config.yaml
num_hidden_layers: 14
hidden_act: "swiglu"
qk_norm: true
init_mimetic: 0.7
beta2: 0.98
MLP neurons of a small language model. Each row is named by its layer, matrix (gate and up: input weights) and neuron, and shows model dimensions 469-660. Each number is 500 + 25 x the weight over its row's rms, rounded and kept within 0 to 999. Numbers have three digits each. A neuron's up and down rows have the sign that makes its largest values positive.
Before each neuron's rows is what it responds to, as a language model described it from the Wikipedia text at the highest values.

Description: Words inside Wikipedia section headings right after ==, such as History, Creation, Political career, Personal life, plus scattered mid-sentence tokens.
L9.gate1288:478481498513510533498475523524525472542474523480518481482498520516479516526558486549494468487532483522474476504460493505473500540523480498521486493517518531479497524500525504454535495502510507478473531524500504548477483522486487507529492494491513510536504499439505495490496503500478501525446497509479526520528439502496463557488537489509482535513470489531518506501491501491501498514486493486503490507479456499493494521495497515472512502502505512475486492510496502497472493463487514498507484509464505519489525488467479501503482516497536540518493488501532535545519546478497512511
L9.up1288:506482504513477484468551541492466482548468497483531451457497454510462506459481497504539543474487495525522512476470556518510485501466515476503454529539479471480513499492475527489490518495518524499459469481513523513484479513509562511537480510491477470471456523480479467507501537446478506506479505492507551528501478470549466528510530465521480500466486534540499472449510523483487484485506530521525568515474484480504539500490453469504495477518482515506486488513501521486502512504530537508572495517478477449512512539493482478450493505466551538538512505484512530481456505470543563485

Description: Lone capital-letter tokens starting a split proper name, usually a foreign surname or place (K-ároly, G-staad, K-wara), plus stray abbreviations like G, K, g.
L4.gate616:515504503503511475500514521515480532501534486459498492528523447497505503500458488502531485548514535506524474542525507531493496514561506495510499493500453511467509507480483463468477557492490496482523499495528491480471529471519496525522519512454467492501535489485516548504472537523533479481464528477457493556489542490544506503521511536523534542487459482482524508534507519495489482460499538508535453525467504456453490517534494488520518546473509506507515514455471537523527489461492521549455497517519534520535500541514543506480491488531510510494487521460461479510503518517483514538
L4.up616:493487513501456527498531499534498522534527506516539523517487498518513527539501555501514472475503525462465443520565449540459502558496525457490538514483517499527461500514472505496516534537485485541469464467466487509498552493500495473517533495460510503497499473474494487485469511513501492528505531467544501474483500514544463501498454442517525491500507498516519506515513511512466498494410494494537448506478503482470487470479500524499504485472491449447497539506498478519467515486473513443481442532488461488499508512488511518487495487504507461527490523481462501494514445490507492536

Description: Interior subword pieces, especially ul (sim-ul-ator, V-ul-pea, encaps-ul-ates), plus opening pieces of place names or people's names in tables and lists (Los, Hir, Que).
L4.gate1538:538466514522516484512486511537508523503479512532488479461543511472490522488468456508509490500497490519547539501524550491493498512513511539549507502496515493502517459487499511564525475506505518486512467492503493482490452525495465521509538519481538502537474509507549478521509474474486523552473486490480505497528527513532469514486497528449506553477475517448517506471526472473504504527494475493492505520523435492524501528500459474527492529521481488511440556496513508464505505457494495490471527482536512487522492490513560513502470494501515508485482477507506505487494469516519483491
L4.up1538:500521534502487471552474526538477563521518512529509522487518520471501508497516500524502527508534489530471532446501530480472515538517519525533553502495526497485524450500482501525519471458473555519527492513488497534504467512480466531479521491502539484475502482481524480483517521496469523491483501517492479498525513485525453525517477519451527513483490551499497526486509503482489486463467456525505509476516475508522504506497494532522528497510465509515478539528510480483501519463507488488478503509497510511481529500495557507489506463509520553483477485500528473499483472463476549508

Description: Generic category nouns naming a place or institution (town, village, neighborhood, college, county, hotel), often after "the", standing in for a named entity.
L4.gate838:460522490549487507490489489504508480478468541492515530474497479500489463495489505557515507462507513469501457526515506459519505513524489483495484524511507515494508460523491514486528498514476455492518476473459496467494515499520521463481491499505483537510488511477505484496505509503499485498487501489501465463523492496510524493532506468493479515520542491495470502503489484506472478524497484555516501513504496513485475516455516484540524493525489458537522476477522493505498481510471468482509499492503515480467488545497521554459516539489478492505518497508454539486499491479480529491
L4.up838:520511514494512486490532474465537496515502506465456514490481521484513463514442501510535524517477503487476500507467483549515481482517496503479495508448483546512466527488479484476516499530492507471509437525486495465496524488455449546513508476469483527489529517501472500510482470495515456476487469515558493447535514568487494496512480500492501485494531511504469483470441481418456495481476522503524499496486528434514473470487493477504470507503516481481494444467569516530508504478519493465524448518526456517462466495487518532516502487482473504521493536544518457536501486460478493487

Description: Opening tokens of work titles (books, songs, films, albums), often foreign-language, plus subtitle colons; e.g. Madonna: An, A Garagem, Vasundhara.
L11.gate1257:500509526475553518475549491542453470520532512503475500483492472540493484496514526497454454477449527490503514501531499496476512546481485453505519511500497527496523503464504553512520474510493556511521497486477495487459514500469558510495531470528526494482488502474523501475471514492479494474524480535526474505491476532487477485483488546502529511462550486483521515476530524528496500520468457503486498524494476522532465513527495525490461547503505507467473492543504491528529501513505401507485549498463454537457509485556512516489529530511493539531513498493469487511546515442488456525
L11.up1257:535448486505571518529514474489487499537473514466493462497513535493518483466489509495506510502521526487534510495481468479478486505546473484509450514518511502501526533489519507473516541444540515543448502484489485518541456496473488517503493502500517500500470516521498502495519525480502511504519511524492559480471528550476555487525518495539468466525511502506555514533487507505486523536484544524481519458492509507444480525516523532539495466506489490547513545486514536487556464534503533476529494517454513474456509483484530500517501515520512496504495505491496548546484498510486509512

Description: Nouns or adjectives naming a field, genre, nationality or domain right after an article, often before a head noun, e.g. Country Songs, thrash metal, Venezuelan soldier.
L11.gate1355:480494492493487527512486517465466511485485508493544509523458534515508490483508518474498488505510526494508506489456486525496479495472514496498502477512507526462476535487498506440495498474477455462501507511503475530509482474441480542490515539530482487505498486491489460450539516496489494499472485483511501477488506502472512531517486498523480508495482502504474487494431509489469538500493474514530495444454462506517486498495464455480530513490535477532473463469499466514535485466508493495503458503511500465465507505516529494491467481505527535438510480496486500464524527516462483528
L11.up1355:491484516488497487531482492470494511490495568504486483519493471441512525558502518529499520489499525442498510477504486499511460489514453486516484512458486561519506489545494505506517492543499505470503508491492473506505510479491505517537529485514495497505485521457518479502527520529485461498482475444530484506492506483500491534470492471534506540518487466520485455464539474464477490504493523530556519453526411499540490513517528439523495476527519424531473517509493434530533461478482489486487496543538493420494517468481512509513523541481497490463526552519499471473511485488475495497

Description: Short word-initial pieces or punctuation directly after a bracket, slash, quote or line break, as in (hence, km/h, "hateful", Software, and table pipes.
L9.gate1034:509488461518467483535514479482480488508495483467499504488541510516476505467520497529498516499494463485552504491493499476443515448491544536544509506518502502507513515529491491494518465504477484443509495469499496510473503512480502488529527519545516502538453481536478486540532494521475494500547472534473503473482506472464485503524555540526467542541468457512504492470468496475520512520545548511513498511490500522496464480472540480481533456542496485468475515483501529543496523508478550514519538552439503554480527531534525512531497488511489549481455487487512478494514473475491483500
L9.up1034:510516526520534476491520516471510502461510408501507473501523513504497501508473544485488511497505470515507492534490517457487498475465506516469537470512505507488490525506509518543534468479468486469461531513485490491487473505520559514514479575515476471504457513539493540520451491497527503489475520519521496533511425474507491497544471490480548518527524465511485512516471557508472495493499478551468479499448531491511504496486507553490448518491490541510473486469455534473516527466466527476520537561536510492484516502486511491461508546517507510503458501464492541493503518465493501501

Description: First subword token of a surname right after a given name, often Italian or foreign names in lists or tables, e.g. Alberto Za(ccheroni), Andrea Man(tegna), Borys Pat(on).
L9.gate1147:488484506500506495515508503476519427476506482517490483526443485514472491515559506537500544516470467535495479448535529492456493524450499471492483461531457541538493505471520537516530484481480521499525464495515488468474497462541489484520527505489513481452521503473538471446531520464505499502493461444470517476525520509484480484470492481462508510494535478481497456464507530493525527476544510540521509503499448502470500518484528505513496498521458483493494531475507454541486520562524476485503468473510497507525499509570569453484495514537476496481497509500492503524511531503491437545
L9.up1147:494496485497496484542492494510485554465512486519492509517491491561488520538496513530519474487559507502493493489522491469503522527510514485493517501457514478522527498501510504540470522459486491530483498484499532514501512487494479478465559489476505461527512491534483513455519484531470512506494509493498497507475512549538488522453534570442500474478527489510491543481514510495424503561481460543499513506512503470545529501494515464494488492525504476531506487512507473514486449527496458497525517505531516496459515486524492492474530469508511466532517491476492490512535509510488497501

Description: Interior fragments of words split into pieces, such as sim-ul-ator, para-th-yroid and Poli-t-buro, often in names within tables, plus blank-line breaks before a heading or new paragraph.
L9.gate748:533513487508475515501518425529524504513551500469482479515504545528528524523485505500566495491470480539512475505558537486539509493495487533485477474497475465523488448456510516536516488491511503495519486487517486517476510485496535534521502531468509496508497480496513456498525476459440495508477515517545476524489497526503488479553513534513489537462512556541500494483478485529532459546553496456494500491537476512515525462552500464515474481525573474501495503495495536517537521502524489512529496513441519500498511555465479478527518508464517507498504517517520565486553494475441500515
L9.up748:488486529490511487528509482495515519484563507476452499473497504552469501503526470508499467524447496510478539503510518519474477528493508483536503485476490508472488526509522504527536516490509482487523526503528508499494517485442517507488498513505519511481544501534488512490507532534497497505511515522509500470526525484445502524488497525460529456550561478475479467482545511457497515441500549501550530521483524479521547533494510487437550476527507511484468559488523531485538482536528456524484498481495543493549507473485485510517527508496467493489470448426481516442486471485481509475

Description: Nouns and verbs about buildings and construction, such as architect, built, construction, buildings, and an Architecture section heading, plus scattered occupation and place nouns like engineer, driver, County.
L4.gate773:455453475477474493519529475484483505516544478479493554492521478480523533509434489526447522505476464530532481481485498508483507473483539491477516506504501507513525487493503479514450510501509478488517531488559490522502491478529511514491489504486462506491518509458475535474520538514493525484488489527501507552483450467498530519475469501470513535479490514532504468452525443530489489464514554469530532474530517480480468495512480504477482510524473474499477518491512467498520504512510503514474500453481495503503491489521531465450505459526499536484478493490481467474552474484509486521
L4.up773:492501528497488452482442503464458507481473476467482489476504511492463540496513490515519456452502552494466529528489496469532521503464512508526493513508551473510454513544507484492515525474469512465514456426450470500478526475492497519459496495510529526567511490528532522491481516547493487529457500515518506508533481501458593478461510447511525526528532467485518492500473494528472497524488480528525486493481474486515497460503497516543525484506471473501489491548507521533463473527483495552464491463502471480516527459511470478514469485499463513446488536521516507452454516490503495501

Description: Content words starting table cells, section headings or list entries in Wikipedia articles, e.g. Position, Total, career, lead, 2002; weaker in ordinary prose.
L4.gate578:491509483526505473488481498540488513537481506524470509497495503464500538525522505500481471509484474498471492463513507510472469475476470509475516488531505501479484491545513524512501472487464488477493534492510482490476492488466457508532515502519530494510513502542481513491515479517496513512487482489509492460544511498534486494470507444543478479502465504485494508530490471482485511486512504455543515503488477509481515499464516528463493532487448504485469502541489511461468533474488534509473515537507552519524553514486513556493491495494508473506537487520497494554527517490504514539
L4.up578:464495474519471464478493515516496515515507475445527498481501534486498529502503513513482542461503478460482491511491510550522483522461520507466498510524498429497469510528430486518517538452513516457516519519510462497525503483520497512522524503535516498529498514470547514497524457474514490491485499514501461530517498449515491465503467423476518507504468519460521501478521542488514493499498514529506505477492486502483480486528540492460452491524482532475505545499472494517493525465483506497527530475492558499487467519484503519494531463549527509495544503450537513459504470501471516546

Description: Nouns or pronouns that refer back to the article's main subject, usually after "the", e.g. the race, the band, it.
L11.gate950:485487488509431507504515532522474503495472575476532507519451530509496503497503485473458507515487466532503505531521526502526519475521471531458507507519464522517515467513531475501557463497538518429517465477496493503526485500471493501505479527509488456512498487456496465487487498488522480490460502479462471519512518476518482556457522477485450475519491513474478531499467484529484510504543524482480474474505482517512517562500451497459514511490484473511510452515522504524489524523454446481516484507470523496472499520487486534496485489550526525502501444482525545486520521536564456503
L11.up950:537503473472569505509535464507489522492487569479522492532457486494516495510516484508512488530542525526468494483529474500501507483514527485507461523497517500421486501489479460469540484468538525481554503476485495533512492540456506541472514525523489495508530497497469438505521485499508455509443505487490459464500533480556513517521521525491461498530482515491508515491495498521462481490537502505507492444484544485495478512472524519481533481514494490509512500488505485512536529531486495508495486498504486501511500478520508495501512475512488538449516492478591453489478469485492524455

Description: The first token or piece of personal names in table rows and lists, mostly sports rosters and results, such as Pat, Mark, Barrett.
L4.gate1558:494484487522517504534459474497486476503527507500464519501495448461533540499496434489541483498526536517494502565487515490513521503494507499495538517504481465459497498510506498514498476546498484511541449499544515471501499501528457478516533489504509500474511502533524451482501488552511502474512520482511451492473515455477501529475495552499513480499432489543471477524545517490476500541517491487522498517508500484462510517476540504481482480497476530491456502493473530516484494495491465515500526521446509514484527486561501542476535509492512471522493543506466533497523536536492473485
L4.up1558:519537492502528481509524473498502490540504501510507501538503451507482526521481489489496503515530504543451472521480501513530509474523495505480543539486464520465510472495500503494515526511534522466513499455497522473501491472540488470520491485507504523484529504530509492498445503493512496482493541506512447467503526493501480514490513504502500515443493459549489505484558502509535474511524531532510513543512454482479501504460524516496519509467502499488469523487523517524511480480508493485476468488484521504498510483506534526478518479528502498472481502477442534459499513517453501526

Description: The first token after a sentence-initial subject noun or name, usually a verb such as is, can, also, or an opening parenthesis.
L9.gate957:512513484583497526476530551493489471513497531499480525492492488469494488494514472518458485531535491486506490473519488498449474491515471472489503529495444470520493518497480490496534510497517509492488534514524491472457521478519541455536481499510529471545526498480520488506487476501485510524493481462500486480483514543492500506448506489479490481513477493501513473500495547473494528488513529495505513494501478510501492519513499534522520451482471503499499501489485514535508516493519511512482467460524502506477497463553506494463495516502536527491493509489494463506534515501467491549
L9.up957:477529555482484475514533518494503531518492484514523492475499475493494502476435472527493528503470490503502508485489525509490493504518505503530555467534503482512572506503491513487493486487438516488520489500493488492488488450474510551474491460487519495487481499513475496462476472521491510504539479520469480504523496537469522516515543477493493530483503509501519521512519496484509503516561530508478491492480512479502476514480514517470496511505461499509483506477460474530486504515492492496517511487493514482502488505520499467497483521478477507484477504543503520482507521487496460476

Description: Fires on the first piece of a name part just after a first name or initial, e.g. Dave| Smyth, Fort| Knox, R.|S., often in lists and tables.
L9.gate1619:481524514543538508536508440468490511566510492522509513512484473500489514523517495528495514474490445528486461527524525492499524478515520484529477502504502545497481507537536476481516505500482484497545502477489475497454520513502510494516509497502519469524518486481514501508461514482471488504499503425512515521494526501534476532457506528512536508521478438516490486517474517475482547522506510538529521497502478522486510549470562542488501511481474459470485515499529492472502542521515470520495464520496506511477489481523490512515442539512498539509484548448448470513501521518474453548
L9.up1619:510442533489496499475483482510543530534503514517494500517488431477525500505504525530488493529492517532453465464515503490536510521524511481516499493472494505480517555486508501471537493473495479518490468453471460530517537510510484542489506526487495498515478520485487502484491521554477506533518531516512504458517484469505449531530496485471542571491457463487453532486566499508468538515509518463498489494514490498483494534500508531541507516478531490509566481498484491525504526528499487499437485459490519509569483496503481510519486553495477497507469542539476489572479528512484489532

Description: Fires on the generic noun that ends a proper-name phrase and names its category, e.g. Nadia district, Naryn Region, Takamatsu Station, Long Island Society.
L9.gate794:481482515515510505542553519482488463515517505545476507513471504534492487530492488500476523517492512513533456488465488487471470515473523499524530486492451531513515498504503541493566465472479491499505486528455509489502491485456467496528496479520535496526509503485476486492542506471484548493487460498453525510510510470513433512523520469500536498507519453489535539489465521455538533545518500501488508487497467529466480533472499515525468504494507499493501527481500500528473506512515487438464432496464498513486490514495523511496482523535511522544489495535500479530506505543542498564
L9.up794:533495531478490471501529490467536531496489502512497473479519507541531513544516533496499498515507519504485492518493486526443497507494515470562471495500508499471502450515530487481499490490504470506496503526497513481520467482502466473468507498531507526535482496496524522500488515469479472482486509458526525478508536503505487514489494452460524514514476535512493515520472506514504517524502531515539487482487448530497526538500524557513541481473505460483516493511495488533461548482498468485474438503452458490522496461509514480512509542510492480503484498505465502503497473475496485521

Description: Subject pronouns opening a clause, such as it, I, they, he, after "that", a period or "and" and before a verb; also word-initial capital I pieces like Ibrox, ICBMs.
L11.gate660:441497485527482523522481497462521532465503487471548511575543489562472537489517520469513485505514476522513503499540488547507542513513496545493484515543445472517480461531516489493495500474509508531558510494483495473504495469524493507483486512498494471499519496493454510491524448514515482516471491506489476498501499529489550506499535481466486470488522498493545490484507468496431510496542491488500474520489496514485472483494519494484509450490521564512485513461536508496500545505484491503497477526462504474468505477526493464444441473538530523546466504477482495481537535463502505485
L11.up660:519514485497501458488508543477535531468505436485489523474507473483480500516480511463509553504514514489526493526490522508532503484499481526520498504517485509480502482463509531519473496467494472504517486442534459482518480524456503560476477509449480486482506498517507487480512527479520509511454458497467491477518536491474493527515510472500454494471461502540510474513528507493496499469508492477463505477504527543515487528527517475465496502466525478516478496510518492476522551518492507497519528474495484466516489500521556536472526438498459460484510498475508494505532522503520504530

Description: Title, role, or relation words and punctuation that come right before a proper name, such as drummer, actress, Bishop, IGN's, "her mother,".
L11.gate1140:479505518491515527494516489477477529511529510490481462503516486512517470495499509499468508512489511507518508494513494554479489471539472543493463494461514501529495474510523529466506529504467562534522485447517512470447500503549491498469475520481523518506502540485458488513462493472507498525534522526490490508475530540491495468481476481514473526517526513485474525498523454510501497485477496483532504472491471547490490538511479443494526482506507444490517503543502457481513540471479454444486496516473500482537502509546502541506449437521524538493464466485493504488481510489507476500
L11.up1140:501532509463540510482474500466484498557494526488490521479503549490511520481504522506533490489501531528499527509454498532531485517509483482441545493494507496412464532515471497495477527490521493497459514512517505496505457533490491497526504487471459479544513482508496489529522506495515524482529494550532489485555499506497493465557501508504520541502500523475474503478514513510525492553515488517483468476484525493534476509480494503518471485490488531496508501478534445493479489519510516460519512480463509517478544478475521451446491491479495542494459480489492505450503520486532491504

Description: Subject pronouns starting a new sentence or clause after a period, comma, where or when, like It, he, they; also final table-cell pipes.
L9.gate1734:528494535531499499562488478509472511446509469476539470503483472501508486478527498526565479511525462451490493536505432521461514500539494488520489552494511504471434477485539508494506521524521494504491476470478484498502535473479496518492524504504527541465433477463511460473494508501551486513489526443473511508463510502514504450489541564533495492492467532503452513462494502514507504503509488495536448476479461479530490557528476523484518506498470491469504514552571501482486502513512500507537478502475502497492514483497503497540498505538520516501503531519514505464540476508473481509
L9.up1734:506552527468499470490531516462484463506562496557545476504504547511475473517487538485531506507489512534500524510471517470502521504519506489477533483476511511463499458482510483477520509490503473475507471522547483484541512519449476545457537509502500475511490513547481519503491511514529516499500472543485496457516524478455490495534509506507471518493513516492539530536517506459492483518493507555437516471513511551500499481509503494483503487533497548477508467476476528562532516527492480510513521520505549518497501489490522527508509477490509481494487519439503467492477511474472512493

Description: First token of a new entry name in lists, tables and alphabetical headings (=== G ===, GamePro, Al-Riyadh), plus scattered prepositions and articles before noun phrases.
L11.gate23:496523505466481492522533472515490523554500471521480508492526488551476510540524506488474501485462502513504512511521515511507479474556508475480502482489490514538462523535505460517527497549520561468501505499502477502463513498509506492529506501463521531538474537480516554483473474515533514537517487427481514527500482529488498539493538501492533499533470460451528453506496511499479578492473543451496531511476500533563507495547495515433511494484525512477503495524530514460481502481491457505512527479508449485469467525534511496470538506524537495508465504465500490502481535476517495496
L11.up23:543511465493481515488582505492483470508498495433513512463492451477490481510485507493447533456489499463507509481548505490498533488533502462491485480462534480519516505480450490509468498509531538460508506470495508496508455501473483547480528483528488522512499470526509525527463474517522499488515477478482510474509532522506517538503508486498510522472497502467548490531498472523483517526502525483490510514476501516534534535478500498499492510535497492481529485488538488513501492516513455479463546504485523498452478515529494466496516515539505440525493511486493487486481508532521507515

Description: Second word piece of capitalized proper names (G|ir|dlestone, H|il|debrand, K|or|pus), and nouns or ordinals right after "the" (the town, the city, the tenth).
L9.gate429:485481484506503519519497517498503501488512520465518502519488487500509519524541468519494477492500459500510437532460517496514499450482476504497564534481480505514511469487497522514516526494512486484502489435471471493479514494489535465466501488528523494499500510476507488497505491533465480488494440482504451494499516506527486489492468481516461504503474464471522514474536514528498535527549484506537501486538521538484507539491507477506500505499534524491527535451501482516470525460492503495510472494497491513514486490534491491459521502492518516491477518466555471532490505507458489487
L9.up429:491517465483477530482528528513503452503468490468550470560494484570510513493521495513454505481475504489505491467533517489530513484464489504494518516499481492540502528503476493477500501489491549505497480474477448518480534473499484485480483506479492550503524526507517462500510503487540479504515475482510499523495518482503490499518487480532540540493493470558514480524521481433490502496498517497528532451492452469501433516529521487491509506512477516529504484513494523542472499476524502497527507562463505506539472513531482522559487470519507473514497523513486481515541489501569538519

Description: Words naming a role, activity or capability in software, band-credit and organization text (programming, supports, bass, co-founder, served), plus track numbers in tables.
L4.gate704:498511502506498505543525468444504504525510552544517521548472507543468502489509543535506501512516508568514528491503513462519502538521477492473472527528514489490510499486470493500478500562478521496495490463486505486503493500488498481490508471496503470514486486483492512532515459512539506495453504488499541486485516497489483503511511503470511520519528505505522510518480555458561557484524470436493516497504486524474471536472483520475475495446516516512542499485471474496487497532516475496453505505504517470500509492492503527479491471479505452512515477508522545518508526473467512512
L4.up704:518542509466502508484510500467503511494515494502525522484482455546491472526481552499513458516517517515521509564485500463493495490497492528561516547517482505487485515449520541518485450509504509499536547505441480504470492510517477439496507467493458511512453505532486484504478520534521499530463494501475533520470483512475499482502493504524484509472451533486505513529458491488495515477501513499493535500482474509506483476442471498496504488535508514522472511475504500524487490520511502490503483560511495493456511474499472524514513463517483503479509504490452477451527453480522500446

Description: Head nouns for organizations, units or places after a naming modifier (Unit, battalion, department, college, village, mine); also name or number fragments in tables.
L4.gate961:492509477544505516498531487482481514514509510487508534526460527521481528468511504514532489550503518478485479515478506478511514557471544560494504503505503462495509529532501522492533499496515515515525486497480508478467530493526519520475481489525480486514471439509483477485476482523491506462477516469485475468437544532523456489462494502491522476434497501493484525505515441536498548530485479480535443468502497499500491474470519462488495512521492489497509493470515477489487515496462521499558508478523479510464502502481520533534490526495513461512484481529544515513530484517521491491
L4.up961:489539516488500508482533547496485510515496498504539473497472510464519539457484505470511477496499524439510464489460510523518504553469473539496476534494541466533533504529490522491485498471538472476492504490515457525520477516510494553458487528546517502475511459520502486506467484455488554473521528447535518428486488519502498481493487493479519497509526486553440487502498486515490465544517491512483519470523491519487502504473504478512474498502453465513500492489513457495494502481453529447516487490496493492493493530498510494521517508493538459475469483518519509487518468510529474480

Description: Word-internal pieces left by unusual splits of ordinary words, often right after a prefix such as re-, de- or im- (re|in|ed, me|a|surables, de|in|stitutionalize), plus " not" and un-.
L11.gate182:488525504472483547442551481514481500492506503518486448538515493498493516501562513525496499521489456499558486491470503521492502495462523540510508482511448509497514519491510527498448515481485484485473549534497476482529502475463450510465481519520455478424546512490484505477500448501525506510493490529488501541513526544548495490506510506472504499511543534509468462461479542483462507480489528543504449499466475482519460530490568485496515484527517536497485455549524511496511527539513465499501521489483526486476475467534515501508533488496521524492488544474476487481440501486518493464
L11.up182:493546516501523497520494501520493502443488506466516514509506458448513523489492513522480487507505512506513503492481466465500513511494535449474471494454516532457482515485514490515510481526485499502481497525523488466513540472477517491475457492499496503519520470488511485484514460492480492493481511493516486546479496477509487505487530544486558480538503518448491517522513485529442510494492514528532533497529517485506471496449479475526468513509480543474493497451516512477526464461506465483434475554494502490482529525467506520512513499524480455443511499497495512456530443527493526512